python train.py --hidden_act="relu" --init_std_down=0.0263 --learning_rate=0.00228 --beta1=0.9 --beta2=0.98 --weight_decay=0.3 --max_grad_norm=1.0 --decay_fraction=0.94
MLP neurons of a small language model. Each row is named by its layer, matrix (up: input weights; down: output weights) and neuron, and shows model dimensions 112-207. Each number is 50 + 10 x the weight over its row's rms, rounded and kept within 0 to 99.
After each neuron's rows, "fires on" lists the tokens most often at its 100 highest values on Wikipedia text that the model never trained on.

L4.up506:57 58 50 62 53 52 45 40 69 40 38 40 59 39 36 49 50 48 53 71 64 38 51 42 50 66 56 35 43 39 40 47 32 44 63 50 44 67 54 61 54 44 48 35 56 39 50 59 37 40 56 48 54 29 51 48 41 43 56 57 49 52 49 62 59 67 47 34 46 60 44 56 67 60 47 44 48 53 41 47 49 66 29 45 44 33 49 47 53 38 58 49 49 52 41 50
L4.down506:44 56 58 56 41 46 58 41 47 34 49 58 57 45 64 61 50 41 55 42 53 54 57 47 45 70 55 51 52 53 52 36 52 63 73 45 40 48 54 55 56 40 47 51 38 59 43 47 57 44 57 60 58 24 64 47 60 45 57 50 47 40 42 65 49 47 53 48 45 47 63 40 46 57 51 40 61 56 39 51 34 37 41 42 50 52 57 50 56 50 56 34 36 41 67 44
fires on: ")", "\n", "\"", ",", "),", ".\n"

L10.up222:43 55 44 61 56 68 33 46 48 59 60 55 28 60 66 65 49 74 48 54 68 56 41 43 51 50 64 66 49 33 45 51 45 32 46 55 64 43 46 44 58 57 63 50 48 34 54 48 48 53 67 44 61 32 44 60 48 52 63 52 70 47 47 39 41 76 44 51 62 47 42 45 48 63 43 29 40 54 51 58 59 54 56 46 40 50 42 48 53 46 48 42 47 48 57 48
L10.down222:38 57 43 50 63 66 53 58 29 47 45 52 49 49 61 42 54 52 60 42 63 67 51 52 44 57 60 52 45 57 51 60 54 48 56 38 63 44 69 59 54 46 47 48 70 47 53 48 55 66 45 40 57 44 47 55 49 54 58 50 44 46 52 33 40 72 56 49 53 45 51 55 40 50 49 43 50 51 44 51 47 55 32 53 51 53 56 53 41 48 60 60 38 42 63 55
fires on: " H", "H", "h", " h"

L8.up1128:27 59 59 55 56 53 40 59 51 53 56 51 59 50 56 52 51 71 49 61 71 36 59 61 58 67 54 71 64 47 45 34 32 51 34 58 62 33 42 66 54 48 78 54 35 34 61 55 48 58 61 67 44 57 52 42 46 51 63 55 45 45 55 42 49 60 46 60 57 48 40 43 50 52 42 24 47 47 52 67 51 61 50 46 25 55 42 50 50 45 56 48 55 37 46 40
L8.down1128:60 63 54 41 27 43 62 51 52 63 50 52 44 68 74 51 38 67 63 51 46 44 46 48 36 46 61 39 42 44 37 60 58 67 55 35 54 53 60 44 55 56 52 50 48 52 60 69 69 64 65 53 63 50 56 40 49 41 60 57 59 51 54 55 31 36 67 52 33 58 44 41 49 69 44 61 41 48 42 54 57 50 71 43 57 34 48 51 42 51 38 26 51 45 56 46
fires on: " h", "h", "Early", "ich"

L4.up499:37 68 35 65 54 56 50 64 63 63 70 53 49 62 55 51 66 65 40 44 51 43 41 46 52 57 48 47 34 53 40 49 60 45 47 50 56 50 54 45 52 58 44 57 39 51 47 58 51 57 57 70 44 49 55 58 55 33 47 57 65 36 54 54 62 65 53 46 53 46 41 48 42 62 37 53 55 38 48 51 68 51 40 40 44 67 61 46 46 41 54 52 48 26 49 45
L4.down499:38 60 67 37 52 53 45 49 67 64 32 63 56 46 53 52 52 56 47 42 56 61 37 49 56 50 23 45 49 40 41 54 49 44 52 66 63 36 38 52 44 57 40 54 60 46 36 43 60 31 41 72 48 55 63 38 46 38 67 56 58 38 39 58 42 51 44 64 57 56 38 38 62 48 40 50 51 48 38 57 58 41 47 56 56 48 45 40 38 66 33 45 51 38 50 48
fires on: " I", " my", "I"

L11.up297:37 56 33 48 51 53 51 45 56 46 37 46 45 47 58 45 57 59 51 49 42 63 23 55 51 47 48 46 42 58 36 39 37 51 49 33 53 52 46 39 61 41 52 54 60 45 44 59 36 51 45 50 62 39 30 45 61 49 61 68 39 46 49 46 53 45 29 67 50 44 53 53 55 42 46 55 43 39 31 41 48 52 41 39 56 34 35 60 52 48 64 63 66 28 46 34
L11.down297:45 53 51 33 62 34 31 41 42 49 41 40 45 39 48 49 51 47 35 41 53 38 54 68 39 46 45 58 23 43 51 55 48 53 63 40 43 58 52 55 50 48 22 51 52 53 59 53 46 56 50 43 54 47 57 47 62 44 50 62 62 59 50 46 60 34 41 42 59 62 42 47 57 43 55 44 23 44 38 42 50 57 58 44 55 49 48 36 54 64 45 54 51 49 58 51
fires on: " \"", " (", " "

L11.up796:47 60 53 58 42 49 43 59 54 43 53 56 57 36 58 39 59 59 41 48 37 58 45 68 73 48 44 30 50 52 38 60 42 46 55 43 48 56 49 49 51 40 51 56 48 41 51 39 36 49 64 35 60 47 72 56 49 40 39 64 51 53 50 57 42 65 37 42 49 59 48 38 91 52 39 54 64 40 49 52 55 48 42 39 51 49 62 41 64 41 60 53 45 53 39 55
L11.down796:61 53 47 58 55 45 73 41 47 63 67 52 49 47 44 52 64 51 52 52 46 52 54 48 65 50 50 43 65 53 49 45 46 50 52 40 50 49 50 65 50 47 49 55 54 56 57 57 61 58 45 72 57 64 57 58 43 46 50 46 44 44 58 60 58 51 48 36 45 50 53 58 51 40 48 57 40 49 59 48 49 63 61 44 41 49 49 49 48 62 52 52 52 53 47 46
fires on: "-", " |", ":", "N", "RA"

L8.up301:59 52 25 60 51 45 52 52 33 65 42 53 50 51 62 45 40 62 60 44 41 52 35 42 50 41 47 32 43 47 32 53 48 54 37 45 45 59 55 46 55 37 50 60 57 40 30 64 33 54 29 54 57 41 46 46 53 54 55 67 65 42 49 61 41 51 58 49 52 48 49 50 48 48 49 38 55 57 36 38 44 47 37 46 42 63 38 46 55 48 64 70 45 49 40 36
L8.down301:34 43 39 44 60 36 38 60 62 41 58 31 59 42 45 37 30 51 42 54 54 42 51 54 57 51 59 37 46 41 52 48 65 41 55 66 36 51 46 36 41 49 41 36 56 41 53 59 55 55 36 54 43 30 43 30 52 46 66 64 39 54 43 41 51 49 62 54 60 40 51 58 57 59 51 47 53 41 47 42 62 54 50 52 51 32 43 49 60 58 47 42 63 50 38 49
fires on: "-", "/", "—", "–", " \"", " “"

L11.up1317:51 44 57 30 59 48 40 47 47 56 61 51 49 50 51 58 50 63 37 49 47 51 32 53 33 46 66 56 66 46 49 47 36 36 57 44 65 47 71 61 49 39 51 56 53 53 54 53 42 48 47 55 45 50 54 41 55 46 56 70 53 45 55 46 60 69 47 52 64 58 33 29 50 50 43 36 39 46 39 41 58 48 59 34 50 40 42 33 55 56 59 50 54 38 41 50
L11.down1317:60 56 45 47 43 52 44 35 60 48 32 58 20 45 57 50 49 56 41 50 43 66 36 44 46 44 41 55 59 42 40 51 38 52 61 59 72 46 37 55 61 53 48 64 65 48 50 55 37 54 47 41 52 52 57 41 35 42 58 56 32 61 56 60 77 51 57 30 58 67 41 52 64 55 55 55 59 47 35 36 77 49 48 28 44 42 43 38 50 56 61 38 59 44 48 51
fires on: " ", ".", " ("

L10.up887:48 45 44 42 49 44 37 59 35 68 48 39 70 47 56 40 38 41 30 39 26 32 42 36 43 46 41 47 45 53 37 56 46 56 49 51 56 50 53 58 49 42 60 50 51 45 48 49 39 49 47 45 46 29 37 49 46 39 59 62 61 41 58 54 41 42 35 53 57 48 48 48 47 51 42 34 59 35 39 38 61 50 34 66 50 58 43 54 42 52 46 41 45 52 42 33
L10.down887:58 31 54 47 66 35 22 16 66 37 49 45 54 49 62 47 38 47 23 47 71 52 40 55 46 50 55 30 51 76 51 60 58 52 51 59 46 55 45 39 50 43 52 46 67 60 49 50 38 50 72 49 52 40 55 43 53 48 64 46 39 53 49 34 60 45 45 60 44 60 51 65 54 52 60 46 54 39 34 46 55 46 46 52 56 48 44 38 48 43 52 56 74 38 43 45
fires on: " \"", " “", " '", "—"

L4.up389:54 46 44 64 45 53 47 35 59 59 49 48 38 52 45 75 44 49 53 60 36 47 53 50 75 44 44 30 41 43 27 29 38 49 58 42 50 48 44 54 29 41 38 71 66 57 42 59 37 46 52 55 57 49 38 41 34 48 58 49 38 39 61 59 50 45 58 35 53 43 28 40 36 83 43 59 42 30 49 28 49 47 25 58 51 42 35 51 42 51 45 69 42 48 53 17
L4.down389:50 61 59 44 61 45 61 44 32 66 63 35 65 65 29 61 49 49 52 55 55 60 43 42 51 51 53 57 38 57 57 57 41 39 46 45 41 47 54 40 48 41 38 52 74 60 66 38 61 45 38 58 55 55 54 41 69 49 59 28 47 47 57 58 51 29 70 40 46 47 30 67 60 61 49 50 61 48 40 53 62 47 59 44 53 48 52 40 56 61 40 58 47 52 36 59
fires on: "R", " v", " S", " R", "-R", " K"

L4.up752:56 72 42 44 62 58 56 70 62 46 53 50 59 50 42 43 57 54 35 35 36 56 56 38 44 37 51 45 54 43 48 68 49 47 57 62 43 68 58 39 47 42 64 38 48 56 47 55 38 51 71 36 51 39 34 27 63 30 48 54 62 40 58 55 54 55 56 48 41 33 44 45 58 65 36 62 48 37 52 41 53 57 38 64 45 64 42 56 45 47 46 65 50 33 40 34
L4.down752:49 85 68 33 53 64 37 60 62 65 35 51 55 64 66 36 49 47 48 41 38 59 44 52 50 48 37 52 51 48 48 54 73 53 40 64 49 48 29 28 47 45 42 63 53 63 48 57 53 45 34 40 57 51 54 61 34 38 51 45 49 46 42 41 44 40 54 58 55 62 65 68 45 43 52 67 18 52 40 47 45 52 57 50 62 62 48 40 42 54 62 47 55 57 39 61
fires on: " I", " O", "I"

L8.up1476:36 48 56 63 49 62 53 52 49 47 44 36 43 46 49 50 57 65 35 52 43 64 37 54 67 48 41 42 63 53 43 32 34 60 59 58 44 41 47 53 64 39 58 35 61 54 52 53 37 47 52 49 57 52 61 76 65 43 23 56 55 56 57 74 50 45 45 49 61 46 32 55 53 61 42 64 55 34 54 49 44 49 43 33 54 51 42 52 48 44 46 53 52 48 54 47
L8.down1476:37 55 42 42 55 52 70 33 48 51 40 46 46 52 56 28 52 56 60 43 46 64 65 56 67 46 43 49 44 57 50 52 61 39 41 59 49 52 40 47 55 50 63 60 53 48 61 64 53 53 40 53 65 31 36 55 46 45 53 48 54 53 55 55 54 53 47 54 54 53 62 49 47 53 36 56 37 48 58 33 66 55 76 69 46 44 43 54 41 46 45 50 50 50 37 57
fires on: " f", " |", ":", "-", " be"

L8.up437:48 67 49 61 55 62 48 53 51 51 50 49 75 55 62 53 51 45 57 41 35 39 45 42 49 57 43 54 39 53 49 44 41 51 56 46 46 67 60 60 42 41 52 32 43 65 36 65 30 48 52 48 60 55 42 46 63 50 49 54 83 44 47 63 61 53 61 70 46 56 55 38 64 48 46 49 56 45 36 35 42 53 47 45 51 70 59 49 38 32 67 45 50 28 50 61
L8.down437:44 63 71 50 59 59 45 59 61 77 35 46 42 48 52 44 49 45 47 45 53 46 56 47 29 54 36 42 44 48 73 52 62 31 54 59 36 45 44 50 60 49 57 56 65 55 48 43 54 40 43 35 52 47 69 41 60 30 54 37 57 46 38 48 56 36 52 54 31 61 48 60 45 38 42 53 46 53 31 31 59 39 55 56 44 59 43 50 47 68 55 53 44 51 53 67
fires on: " I", " A", " Tor", " Sy"

L11.up1342:52 57 24 44 53 42 50 54 47 27 40 54 53 45 55 49 46 57 38 59 55 60 49 55 64 40 56 50 50 44 47 51 61 43 69 53 69 44 59 42 55 57 62 67 19 39 38 55 47 40 39 49 48 51 45 45 58 47 56 52 52 58 60 64 46 45 43 47 51 54 52 49 48 54 41 68 45 42 51 60 55 46 47 53 53 39 44 40 46 65 68 59 41 51 38 29
L11.down1342:56 49 52 33 44 39 66 50 40 45 41 50 71 49 70 43 48 41 52 47 60 50 31 53 49 69 67 57 47 55 24 42 41 42 52 56 49 53 61 34 47 57 45 52 50 39 38 57 53 43 43 59 58 52 49 51 45 47 26 54 37 44 54 40 66 69 63 58 44 55 58 44 43 34 59 45 42 52 52 55 51 42 58 68 40 68 51 40 41 43 49 46 46 47 52 43
fires on: " Th", " It", " would", " to", " will", " can"

L10.up668:54 48 64 52 51 58 60 51 48 65 59 49 59 46 54 56 39 45 48 61 50 37 48 57 53 61 66 59 56 48 47 44 45 58 45 62 51 48 38 47 58 48 39 58 46 37 49 64 49 37 53 50 51 41 49 36 55 59 42 59 58 44 34 55 45 65 48 65 60 50 30 45 49 52 23 33 39 30 76 41 46 60 50 43 27 47 46 42 36 62 42 42 57 52 57 51
L10.down668:41 74 45 50 33 79 55 48 59 49 57 49 50 71 49 58 50 64 50 57 60 58 52 50 42 41 37 52 43 41 43 57 47 63 52 47 45 38 49 35 69 39 54 44 39 34 49 59 64 40 47 68 51 55 46 50 49 46 51 48 42 67 49 66 37 59 47 31 51 49 35 48 62 44 69 61 61 51 31 61 44 61 57 48 40 46 38 55 51 48 38 69 42 51 43 45
fires on: " Ch", " Pat", "ch", " ch", " pat"

L8.up1127:41 70 37 50 51 51 46 43 52 56 53 44 39 59 70 67 43 58 36 48 55 43 48 33 31 49 47 46 49 53 45 58 58 46 40 62 44 52 47 52 48 51 56 51 54 36 37 55 42 51 56 38 59 45 52 40 45 37 66 53 43 38 55 47 53 50 62 46 52 50 40 55 49 66 51 51 66 56 60 58 45 44 44 40 54 55 46 45 63 36 68 51 48 49 57 61
L8.down1127:63 41 57 53 56 39 54 42 43 55 56 44 47 65 54 37 30 48 50 35 48 30 49 42 24 39 44 50 60 63 53 52 49 33 40 56 54 40 49 46 46 55 67 32 59 52 47 50 57 53 33 47 48 40 58 40 54 54 55 40 46 62 29 48 65 45 67 43 43 61 59 50 38 51 51 39 42 55 53 46 54 69 62 43 43 34 54 47 29 37 66 40 44 47 49 57
fires on: ","

L4.up19:60 66 47 69 48 52 52 54 61 37 46 42 54 48 46 52 50 53 42 62 53 37 48 60 55 47 46 29 45 49 22 47 47 50 43 37 35 46 53 59 59 51 50 59 60 41 47 46 48 44 50 41 60 58 68 52 61 48 59 55 42 68 40 49 45 57 46 46 49 64 58 59 59 46 42 39 46 34 52 30 48 61 41 49 37 34 41 48 46 43 66 53 55 40 60 43
L4.down19:40 65 54 41 49 52 52 48 44 53 47 63 59 55 39 69 67 57 66 46 48 28 54 45 67 62 37 62 53 46 37 50 56 53 52 63 45 50 47 26 47 34 52 58 69 56 42 54 59 58 55 43 59 59 54 29 58 62 52 55 44 37 35 58 55 62 30 39 51 63 59 54 44 50 48 32 51 59 46 50 54 41 48 54 54 42 33 39 42 52 42 44 54 51 54 43
fires on: ",", ")", " |", ";", " |\n"

L10.up134:61 48 49 65 45 46 41 50 45 38 55 54 53 33 52 41 56 52 35 46 54 59 33 43 49 34 44 27 61 45 46 54 38 45 65 33 56 55 45 55 60 45 46 53 41 37 39 54 56 67 48 49 47 23 34 46 54 45 64 61 65 36 49 48 64 61 57 47 60 43 41 48 51 50 49 47 61 58 42 28 52 34 40 47 37 38 38 51 52 54 65 51 58 54 44 60
L10.down134:47 47 33 55 56 38 52 41 45 31 43 46 45 58 50 44 47 32 39 62 61 49 40 46 36 36 56 48 30 55 48 62 46 61 63 56 45 41 59 37 63 66 60 51 59 46 37 49 46 62 49 33 51 33 37 47 40 43 58 44 48 61 59 51 47 33 47 35 55 41 55 75 33 46 58 52 53 63 50 51 54 58 48 38 62 36 48 53 32 39 54 48 76 43 42 54
fires on: " \"", "—", " ("

L10.up371:44 47 24 32 51 48 49 52 48 51 38 60 51 44 51 54 56 62 36 46 49 72 26 47 40 50 53 39 44 69 55 37 36 42 48 71 32 83 51 54 71 38 67 57 64 42 55 70 51 44 55 56 44 49 35 64 54 47 63 52 71 50 45 53 59 40 36 41 66 47 48 46 56 53 52 41 70 56 60 53 41 61 46 51 48 55 36 52 48 42 47 52 54 49 54 45
L10.down371:50 53 38 41 57 58 48 43 45 52 51 30 41 55 39 44 47 54 44 45 62 47 53 45 39 38 45 47 32 66 52 53 55 62 46 61 65 44 41 60 52 53 57 51 60 49 44 42 58 57 67 48 45 33 40 42 69 58 76 48 36 68 53 55 64 48 55 49 49 52 35 68 37 44 75 48 53 37 35 47 54 56 40 66 49 46 45 30 35 52 32 56 62 32 55 46
fires on: " \"", "\\", "—", " '", "/", ")"

L4.up1182:57 43 45 39 47 49 47 40 38 40 55 44 39 69 70 70 46 45 26 62 52 42 51 48 39 57 47 38 58 42 55 44 50 44 62 44 66 49 47 63 40 48 50 36 35 49 36 56 53 38 48 36 45 54 37 51 38 49 59 55 51 47 54 58 48 64 41 63 49 55 46 54 41 47 54 42 56 51 61 39 50 47 55 49 45 46 38 45 44 35 59 59 52 40 34 65
L4.down1182:70 55 59 50 63 52 52 29 60 41 48 39 40 59 42 46 51 61 42 35 50 40 49 55 46 46 40 49 46 64 47 45 67 45 43 57 49 47 42 43 55 53 49 34 65 37 49 47 60 48 51 53 60 48 71 42 41 43 56 51 44 70 50 44 53 44 53 54 42 64 56 54 37 61 48 39 36 42 44 48 42 53 58 30 58 42 67 48 39 39 70 50 33 60 37 58
fires on: ","

L4.up961:51 58 43 55 53 53 43 38 43 44 32 30 45 50 59 60 54 50 43 56 65 45 53 25 54 45 51 31 40 52 48 51 48 57 50 50 52 41 54 48 42 32 49 34 56 51 53 57 41 37 60 54 63 29 43 35 44 55 75 60 47 57 60 55 44 53 46 42 49 59 49 49 52 59 47 48 39 59 45 22 34 61 42 60 44 42 40 57 63 44 58 65 68 48 61 39
L4.down961:54 59 37 56 49 57 51 42 34 46 29 55 37 50 61 60 58 52 66 49 38 55 59 57 50 76 51 51 27 51 47 42 70 39 60 62 76 37 39 42 67 46 64 58 44 45 45 67 55 46 49 33 51 54 55 38 41 67 56 52 50 51 43 46 25 57 49 54 46 33 54 56 44 46 57 47 30 39 48 40 50 32 48 56 52 50 27 51 32 40 56 50 51 58 46 57
fires on: " ret", ")", " re", " |\n", " =\n\n", " also"

L11.up289:73 42 65 61 56 51 26 37 58 51 41 61 64 22 63 51 45 49 43 76 42 50 46 60 71 50 51 39 43 50 33 40 46 51 56 60 51 58 55 67 55 46 49 53 63 44 48 68 40 38 71 49 63 44 56 64 57 63 50 58 48 57 51 60 51 60 43 46 54 52 44 58 71 51 49 41 43 44 47 50 49 54 40 32 56 53 58 47 50 44 57 42 57 50 41 42
L11.down289:34 55 55 25 59 36 61 35 43 58 63 59 44 32 40 44 60 42 58 55 48 66 64 48 65 42 52 47 63 50 51 40 51 34 42 56 46 60 47 38 58 54 47 51 58 41 49 53 54 44 47 59 61 49 48 42 62 61 52 54 49 37 43 62 47 54 41 49 70 70 74 54 48 53 53 57 54 64 45 52 53 34 49 45 43 44 46 45 53 41 58 46 26 52 71 45
fires on: ")", ";", "out", " ;"

L4.up374:49 60 40 51 59 54 55 51 66 58 60 52 56 40 59 49 48 57 57 49 50 56 60 43 54 52 57 44 45 55 42 36 49 57 22 50 54 59 68 60 49 48 58 39 58 50 35 59 45 47 50 54 37 27 40 45 52 54 43 67 53 33 59 55 45 56 40 36 64 41 49 58 39 62 45 61 44 66 68 38 53 42 51 34 43 37 53 60 39 43 63 56 50 59 54 33
L4.down374:36 27 58 65 51 59 37 59 41 40 46 54 50 48 70 47 46 58 68 45 52 42 40 40 38 54 69 23 45 69 53 53 42 76 36 48 44 59 54 46 57 37 56 44 44 47 61 50 45 33 49 47 49 41 33 29 34 39 67 50 37 36 62 42 41 66 38 29 36 43 54 59 42 52 43 43 40 43 35 45 56 46 59 34 44 47 57 49 49 33 50 47 36 39 54 46
fires on: " ", " |\n", " r", " season", "s"

L4.up55:66 84 39 53 46 48 52 52 55 58 44 58 61 40 55 65 46 58 61 47 50 39 48 51 54 52 66 35 47 70 48 51 53 61 30 53 50 54 64 64 41 41 41 63 59 44 56 55 50 37 48 45 67 53 53 50 52 52 47 52 42 58 46 48 59 55 54 51 52 53 48 61 79 50 43 47 33 39 61 36 61 55 45 52 43 41 43 42 58 41 75 53 64 45 48 31
L4.down55:48 53 64 62 56 43 48 57 38 39 48 34 45 46 37 52 35 34 47 53 52 39 41 65 44 53 54 55 56 50 50 60 54 53 35 46 62 50 36 33 68 52 27 54 56 63 40 55 62 49 65 54 67 36 65 49 48 49 50 51 52 54 46 45 48 53 59 50 52 67 64 47 49 48 56 59 45 53 45 36 53 50 51 34 66 37 34 50 48 51 58 48 59 47 43 65
fires on: ";", ",", " and", ");"

L4.up668:74 59 40 51 56 50 46 64 68 57 44 51 53 46 56 53 46 51 51 35 56 71 54 44 46 42 54 48 50 50 39 57 59 52 37 28 56 56 69 59 56 30 56 44 27 54 58 51 51 53 50 51 46 49 46 41 36 42 51 67 53 44 45 49 55 52 58 38 60 44 44 47 47 66 41 70 55 48 67 54 39 38 43 37 53 30 60 59 43 47 63 32 37 48 49 54
L4.down668:44 41 48 53 51 52 63 43 52 50 43 37 51 53 42 54 55 53 39 45 31 50 50 29 20 26 38 47 65 59 44 64 66 57 64 44 53 48 65 42 56 67 52 40 48 57 46 48 67 63 59 43 68 62 58 48 67 42 35 37 48 52 53 49 54 45 48 44 50 33 68 54 55 60 56 50 47 50 63 63 52 43 55 55 54 57 41 52 39 50 50 38 63 37 42 59
fires on: " dr", " ad", " real", " singer", " exper"

L8.up512:53 64 38 52 60 61 71 65 42 44 50 42 64 39 52 56 52 51 46 53 48 37 47 84 50 56 66 39 49 60 59 57 41 42 57 55 38 44 53 47 69 42 65 59 50 32 52 45 48 56 44 55 75 54 37 52 45 61 72 57 38 44 74 60 49 55 53 60 44 34 35 46 41 50 39 56 41 42 60 32 50 48 31 55 28 32 49 55 59 55 54 62 54 41 40 31
L8.down512:43 58 56 30 64 57 76 47 47 47 56 46 46 54 31 60 59 46 52 37 45 65 48 56 59 49 55 55 39 39 45 55 54 82 58 51 61 51 47 43 56 69 58 53 34 40 45 58 56 53 18 75 52 57 61 46 64 50 39 43 38 54 47 67 59 62 35 55 53 62 47 59 45 64 70 51 47 60 49 37 59 53 60 42 38 50 50 50 61 57 30 44 45 50 57 55
fires on: " h", " Ch", " ch", " to"

L4.up1418:46 67 25 48 55 67 52 61 48 53 60 60 58 45 66 45 75 59 43 39 43 56 65 54 38 48 46 43 37 51 55 58 54 50 57 48 49 54 81 64 36 54 65 33 42 57 42 54 47 52 51 49 56 46 37 53 58 52 47 52 59 38 63 51 33 53 69 51 48 51 59 26 55 41 37 59 43 57 48 47 61 45 35 50 51 51 55 50 60 29 57 36 41 44 45 58
L4.down1418:60 69 63 41 55 59 48 48 64 41 54 40 45 40 41 48 53 48 44 44 55 53 42 43 42 60 38 45 34 48 59 36 48 48 33 48 28 58 38 53 61 55 44 37 53 52 43 59 57 54 47 49 66 37 48 48 51 56 54 39 59 36 50 48 53 62 49 52 48 44 31 78 45 30 52 56 41 64 53 44 47 41 62 43 60 64 46 46 53 28 45 42 42 52 23 45
fires on: " O", " States", "O", "I"

L8.up604:42 59 37 40 56 26 49 71 48 64 56 64 58 37 73 72 68 65 50 40 49 50 50 35 59 52 59 46 51 52 36 56 59 54 39 40 40 62 56 66 57 22 39 53 34 66 65 62 33 62 69 43 53 56 31 44 57 43 39 79 46 42 53 54 47 66 63 41 47 58 46 56 56 78 49 54 47 47 48 28 32 40 39 36 47 57 40 61 50 57 47 37 29 53 53 43
L8.down604:59 60 53 41 43 52 60 51 50 44 49 63 57 47 33 56 59 41 43 40 34 64 53 48 45 57 42 69 74 68 50 64 61 52 55 43 50 42 72 47 41 38 46 58 53 45 53 61 50 59 54 56 61 55 45 48 70 46 34 46 40 57 46 61 66 43 59 53 52 36 60 49 52 41 40 50 49 48 61 62 56 45 62 48 49 57 47 41 35 48 57 33 53 53 30 63
fires on: " cons", " ex", " rece", " dr", " exper", " inter"

L10.up65:49 48 37 53 50 52 47 40 54 57 48 59 53 59 53 73 56 69 48 42 45 33 45 50 56 44 42 40 51 62 35 56 41 39 59 53 47 67 58 51 42 62 36 57 59 51 49 49 34 48 52 57 45 58 37 43 52 33 61 52 49 54 59 56 49 47 57 61 54 67 60 53 60 58 39 36 50 60 35 46 57 63 42 51 54 49 53 44 70 51 62 52 63 29 42 58
L10.down65:40 65 59 45 44 42 50 34 55 65 51 42 54 50 41 51 53 46 42 51 52 68 43 67 56 59 58 48 51 59 52 46 42 41 31 48 54 45 44 59 33 35 33 49 52 47 74 45 62 50 51 48 41 43 39 53 52 32 61 32 54 37 53 60 45 50 60 14 43 31 32 52 44 44 56 44 63 47 48 41 53 45 40 63 29 56 74 59 59 49 42 57 31 57 38 44
fires on: " R", " B", "B", " S", "S", ","

L8.up398:25 70 46 61 62 57 30 53 45 52 48 36 45 44 52 64 37 67 39 48 55 38 44 42 37 49 58 39 40 45 38 60 41 36 65 43 64 44 59 61 42 45 55 48 52 51 53 48 47 60 67 31 61 44 57 59 42 41 51 65 40 51 33 65 52 50 40 47 59 68 48 65 47 51 44 52 51 33 37 55 59 48 53 38 47 45 54 61 43 41 52 52 56 41 41 53
L8.down398:39 41 30 50 61 36 41 47 75 40 34 53 51 31 46 62 36 44 41 65 56 50 50 40 28 33 33 53 29 39 51 37 39 44 55 41 48 56 57 71 49 49 53 64 57 24 62 43 41 42 57 50 34 20 44 51 34 31 57 41 51 61 54 51 52 51 69 35 54 39 51 50 52 52 55 43 43 40 37 51 56 41 65 55 51 49 47 44 53 40 61 53 52 51 46 53
fires on: " ", " (", " the", " of", " |", " a"

L4.up850:40 56 53 60 46 30 50 41 62 53 39 53 62 51 49 49 42 48 52 51 47 40 48 44 45 55 79 30 45 54 41 55 47 61 38 51 45 30 60 58 36 40 34 62 52 47 45 60 41 33 46 55 51 55 49 47 47 50 48 54 47 58 47 42 57 63 45 48 57 60 61 64 56 80 43 41 45 37 65 53 53 61 40 45 46 43 37 38 52 37 62 51 59 45 45 30
L4.down850:38 49 54 58 45 29 48 42 47 57 46 55 50 54 53 38 50 37 51 43 52 30 41 57 39 75 38 64 65 33 37 72 60 69 34 37 65 50 45 39 69 54 35 54 37 59 41 43 45 53 54 45 57 44 54 59 59 48 50 49 49 52 52 41 56 47 50 46 57 51 67 54 46 41 46 58 50 54 45 57 62 41 60 50 52 54 55 46 42 56 43 43 33 38 63 54
fires on: " and", ");", ",", "),", ";"

L4.up1319:56 61 49 47 56 46 41 44 37 38 47 42 46 64 63 63 44 41 37 51 51 45 42 45 43 70 48 38 57 52 53 42 57 51 64 49 53 51 49 67 48 57 45 35 49 45 44 57 47 43 53 48 48 41 36 55 41 44 69 56 50 34 55 53 58 64 46 63 55 63 55 57 43 48 49 50 46 50 62 47 32 46 49 57 45 49 47 49 56 30 63 53 63 33 50 61
L4.down1319:75 47 55 59 59 41 56 37 63 52 58 41 43 62 40 50 47 65 50 32 49 42 46 53 43 48 39 57 49 77 46 54 52 40 46 56 38 49 34 47 54 57 44 40 66 40 47 41 52 54 34 47 60 42 59 37 41 45 60 51 48 67 49 45 63 54 51 50 39 61 54 52 30 71 46 41 45 44 40 46 56 56 64 39 65 35 52 44 50 28 75 56 40 48 36 51
fires on: ","